python train.py --n_layer=9 --d_model=576 --n_head=9 --n_kv_head=9 --head_dim=64 --d_mlp=2304 --vocab_size=17371 --activation="silu" --norm="layernorm" --norm_place="pre" --norm_eps=1e-05 --positions="learned" --qk_norm=false --attn_scale=0.125 --bias="all" --tie_embeddings=true --parallel_block=false --init="normal" --init_std_qkv=0.0214 --init_std_o=0.0266 --init_std_up=0.0306 --init_std_down=0.0306 --optimizer="muon_variant" --lr=0.00634 --beta1=0.95 --weight_decay=0.0 --lr_head=0.00644 --grad_clip=2.0 --warmup_steps=200 --schedule="wsd" --decay_fraction=1.0 --decay_shape="linear" --final_lr_fraction=0.0 --batch_tokens=65536 --seq_len=1024 --doc_mask=true --train_tokens=636300000 --steps=9710 --dataset="wikipedia_en"
MLP neurons of a small language model. Each row is named by its layer, matrix (down: output weights) and neuron, and shows model dimensions 32-95. Each number is 200 + 20 x the weight over its row's rms, rounded and kept within 0 to 999.
A block is one neuron, or neurons of one layer that tend to fire together. After each block is what it responds to, as a language model described it from the Wikipedia text at the highest values.

L2.down1574,188,202,168,224,192,184,174,204,230,175,219,214,208,207,197,199,167,210,193,197,215,200,186,212,171,222,225,217,204,224,204,193,182,202,163,190,193,169,211,195,187,182,204,185,210,213,204,184,199,231,241,229,217,174,182,194,225,195,217,166,232,180,186,243
Responds to: The pipe or first digit that opens a numeric cell right after a team, player or candidate name in stats or results tables, e.g. "Svensson | 14", "Al-Raed 0-3".

L3.down94,192,182,170,157,176,190,217,193,201,206,228,202,247,211,196,237,191,189,189,196,237,174,208,227,194,209,202,186,206,216,218,158,198,216,212,179,196,197,202,188,191,198,233,206,210,234,159,192,184,203,191,204,198,167,185,192,222,206,225,197,213,205,196,198
L3.down415,190,169,199,192,234,202,211,218,209,206,204,207,196,197,184,165,191,223,159,206,159,209,230,185,183,182,196,191,144,194,226,189,218,214,163,214,232,189,236,190,216,218,212,198,196,204,196,187,202,214,206,162,213,200,234,191,175,256,223,210,232,213,225,213
L3.down620,218,186,210,197,238,203,208,209,165,226,205,205,188,162,163,226,174,229,198,204,186,203,214,148,177,180,151,222,214,225,188,205,193,170,202,211,200,241,211,195,210,142,199,175,227,217,167,189,214,217,191,179,219,159,184,191,175,200,214,212,202,216,230,216
L3.down711,219,200,209,183,191,197,223,189,203,189,231,181,183,211,164,241,198,186,216,204,178,199,222,187,199,204,192,194,229,214,209,199,199,179,189,177,209,227,214,151,195,194,188,184,226,212,177,201,203,212,198,219,200,182,203,206,235,202,179,228,222,170,215,201
L3.down788,184,161,189,204,212,173,186,171,204,176,186,203,203,173,186,248,171,213,210,196,174,214,178,254,206,235,232,210,183,203,211,187,242,231,242,188,234,201,253,218,202,163,172,168,206,190,203,183,188,217,214,204,173,174,213,159,189,197,207,216,206,218,219,187
L3.down1189,204,224,195,212,223,210,208,182,200,213,174,226,235,205,188,229,185,204,244,199,204,175,165,223,185,205,201,200,152,211,217,219,215,203,262,169,189,198,257,199,214,211,189,214,230,201,206,205,243,193,185,210,183,164,200,149,206,182,199,170,198,245,199,219
L3.down1341,236,186,195,209,199,207,204,217,209,183,191,148,180,209,185,215,215,195,193,205,239,231,235,184,211,198,202,194,233,182,232,208,212,197,171,213,175,197,204,216,170,215,185,179,179,161,213,210,219,197,180,203,202,213,241,164,205,205,167,209,230,206,179,205
L3.down2069,198,212,207,210,185,220,165,200,207,175,211,216,188,189,176,216,184,192,204,162,239,199,175,204,221,190,233,213,196,178,198,181,195,207,164,186,184,201,187,232,210,207,201,230,217,185,169,201,181,164,173,193,216,163,188,220,234,186,160,205,203,200,206,231
Responds to: The first numeric cell right after a team, player or candidate name in Wikipedia stat tables: league standings (2 in Czarni Sosnowiec | 22), match scores (1 – 1), election vote counts (194).

L4.down492,175,211,213,178,182,224,203,196,180,187,182,198,198,197,234,215,205,171,245,226,227,212,194,195,218,231,188,196,175,209,198,172,152,186,218,201,210,205,208,268,190,185,225,222,191,205,204,217,193,212,202,211,212,193,217,186,202,220,207,174,191,203,174,195
L4.down518,246,204,222,219,209,228,233,211,194,196,241,193,219,184,221,203,160,203,182,178,191,161,207,209,177,204,175,166,222,199,188,214,176,171,204,229,160,207,208,212,209,216,187,181,176,201,185,206,177,207,166,208,212,237,220,190,210,215,188,185,156,200,185,186
L4.down572,221,207,198,204,211,210,213,211,172,184,225,204,201,179,165,202,233,183,217,181,189,204,202,203,183,202,186,229,208,166,203,213,200,186,185,186,181,185,209,228,217,194,197,215,151,194,201,173,182,211,180,219,197,175,201,167,200,198,229,203,196,203,187,215
L4.down936,207,209,200,192,164,180,198,171,188,202,175,182,222,209,189,229,209,214,184,213,237,191,170,190,223,164,196,186,223,200,189,228,162,199,188,167,218,192,223,209,186,190,214,217,184,155,174,197,202,179,201,191,194,195,231,209,204,222,147,176,186,185,222,218
L4.down1127,216,200,246,191,199,219,198,203,219,172,213,233,237,243,194,200,193,196,172,224,158,203,216,202,202,184,191,191,213,224,180,186,185,220,163,195,207,172,209,178,174,177,204,238,197,219,190,183,188,221,201,208,203,220,202,211,186,200,186,171,158,188,238,184
L4.down1220,215,192,215,197,232,199,190,221,182,195,251,176,225,199,224,212,190,191,221,173,201,199,197,208,197,201,187,177,208,203,195,226,220,205,203,226,180,224,185,200,228,212,214,191,199,194,213,198,231,217,191,201,199,191,219,212,176,185,194,251,188,183,207,178
L4.down2013,197,254,175,192,246,209,187,197,232,210,205,169,247,232,195,208,196,199,188,192,205,189,196,210,198,204,206,233,164,166,236,180,199,202,217,172,207,195,195,186,203,165,208,179,184,181,162,211,209,230,201,193,203,166,186,177,205,187,193,191,203,214,229,187
L4.down2102,198,207,197,192,202,166,216,232,207,171,180,164,211,156,167,238,184,165,231,183,187,169,232,232,205,225,223,221,145,202,223,172,174,171,184,190,206,235,227,193,215,214,204,170,167,227,222,176,205,203,156,225,150,148,213,179,194,204,212,198,195,224,223,208
Responds to: In pipe-delimited sports and statistics tables, the space or digit opening the first number after a team or player name, as in Rochdale | 46.

L3.down171,213,175,167,190,237,146,197,185,181,197,181,194,230,179,201,208,223,204,177,183,170,193,194,225,228,197,238,190,193,210,154,217,186,176,241,199,201,221,191,189,199,224,215,224,207,222,191,199,178,208,196,175,209,199,208,198,183,236,224,209,210,231,156,196
L3.down280,223,180,212,173,162,185,219,175,186,178,204,165,223,184,211,207,191,204,206,186,165,221,228,205,200,183,202,180,205,217,190,204,224,229,174,222,232,178,224,217,238,209,205,192,202,212,178,200,209,211,173,185,227,188,205,221,200,183,191,246,219,195,170,188
L3.down360,201,230,137,161,195,232,211,197,206,234,194,201,213,205,181,207,198,179,177,191,193,215,201,196,207,210,197,188,225,216,187,196,173,212,211,185,193,217,240,183,211,183,169,220,212,202,200,221,217,174,195,195,197,178,172,210,212,230,232,235,203,216,209,199
L3.down482,219,198,174,188,166,178,221,205,202,198,218,207,179,208,188,181,206,189,227,203,188,228,195,201,187,176,199,199,185,195,198,205,241,182,162,192,169,169,162,184,218,201,227,212,231,209,223,212,186,203,209,222,201,240,194,206,207,178,238,213,183,196,180,230
L3.down491,218,196,218,217,185,197,199,195,203,206,175,190,219,223,208,173,165,218,171,151,203,193,214,218,183,211,231,172,260,185,162,185,201,207,247,188,194,202,205,181,225,190,207,228,200,209,243,189,193,167,183,193,194,238,192,199,216,165,222,184,175,183,202,206
L3.down774,226,214,198,196,200,211,192,146,173,205,204,196,186,202,188,194,208,184,224,172,195,197,201,201,212,184,189,202,200,195,193,227,205,238,233,211,203,192,167,223,179,195,175,220,186,193,186,221,221,175,184,209,210,173,193,181,247,238,226,188,200,238,183,178
L3.down1186,182,192,205,209,215,211,199,198,181,207,200,196,182,206,188,234,155,181,205,180,220,222,205,229,207,199,170,201,233,237,198,205,211,218,219,218,187,206,239,205,187,202,226,218,169,183,225,206,185,196,174,196,207,213,159,218,215,178,210,195,181,225,197,176
L3.down1400,210,219,213,194,181,200,169,207,164,182,199,207,177,183,181,236,192,184,211,195,206,204,228,199,206,180,222,167,205,223,180,220,200,197,219,208,181,193,173,222,202,221,229,191,191,182,199,196,210,186,175,212,220,242,241,229,215,223,197,204,208,197,185,179
Responds to: The word of after measurement nouns just before a number (height of, wind speed of, average of), plus digits in stated quantities like 10 years.

L4.down593,172,206,245,188,186,131,221,175,186,188,195,169,207,208,213,197,188,169,213,212,201,157,190,195,207,219,217,158,183,219,204,211,178,231,221,214,207,199,240,212,179,212,201,201,233,224,186,192,204,200,187,212,235,192,265,189,168,221,220,198,252,192,206,187
L4.down750,183,196,199,178,186,198,197,211,203,208,203,182,210,216,194,199,171,193,185,184,203,179,191,184,195,228,215,203,194,196,211,146,241,167,214,209,214,222,173,182,241,181,171,217,174,206,192,232,196,199,197,213,224,203,191,217,198,207,198,208,194,200,178,194
L4.down834,212,184,154,201,188,185,158,206,201,220,197,203,227,234,188,207,171,180,224,215,216,203,211,208,187,210,211,189,182,213,226,178,210,196,223,230,186,202,211,188,206,199,184,225,205,214,187,187,194,205,231,232,209,168,211,156,175,191,194,203,166,177,204,192
L4.down974,219,167,226,213,204,207,173,210,181,227,205,238,198,197,225,170,178,172,192,233,211,194,221,208,211,169,189,213,188,205,170,191,202,204,212,216,170,182,199,168,192,186,211,199,181,178,194,169,212,202,187,198,180,209,196,226,198,191,213,169,219,193,188,157
L4.down1494,217,181,197,186,234,220,186,220,193,208,238,232,185,204,152,177,184,221,183,149,206,194,188,198,211,181,214,222,169,211,226,203,219,172,216,194,217,192,200,184,187,184,165,181,230,148,220,226,194,202,213,191,152,191,196,216,180,190,206,183,209,194,173,188
L4.down1852,185,170,197,160,186,194,181,183,181,192,196,220,233,220,205,232,194,213,216,209,231,185,219,183,230,205,184,232,146,171,242,174,187,195,201,215,197,225,211,157,230,188,191,185,214,198,185,193,225,233,201,225,204,171,194,193,208,176,219,209,169,202,215,211
L4.down2135,215,193,232,172,183,179,190,167,217,228,171,165,219,219,210,199,215,170,198,208,189,183,195,229,209,203,234,219,180,200,188,158,195,228,225,223,226,209,253,210,212,234,183,195,220,224,195,184,198,200,187,217,186,187,179,194,231,205,206,187,187,193,233,141
L4.down2150,203,218,183,193,210,189,173,205,182,181,189,218,183,223,184,217,206,173,176,192,163,203,196,206,175,213,220,205,120,181,213,228,182,191,216,219,209,194,223,200,228,183,221,237,193,222,213,253,193,207,205,207,247,168,171,193,203,210,198,194,201,179,213,220
Responds to: Tokens right after a number or amount, mostly "of" and unit words, as in 10 years of, $5 million in, 16-17 tons, too much.

L2.down244,194,165,223,202,205,233,196,189,174,216,188,208,198,203,224,188,205,161,190,166,166,213,209,214,218,225,214,188,184,177,221,203,212,199,188,192,193,216,217,182,174,188,173,205,195,231,196,195,205,223,167,218,221,190,224,192,180,208,181,201,224,162,209,215
Responds to: Unit or counted-noun tokens right after a number or quantity word, such as acres, ft, /sqmi, beds, families, pounds, and commas in dollar sums.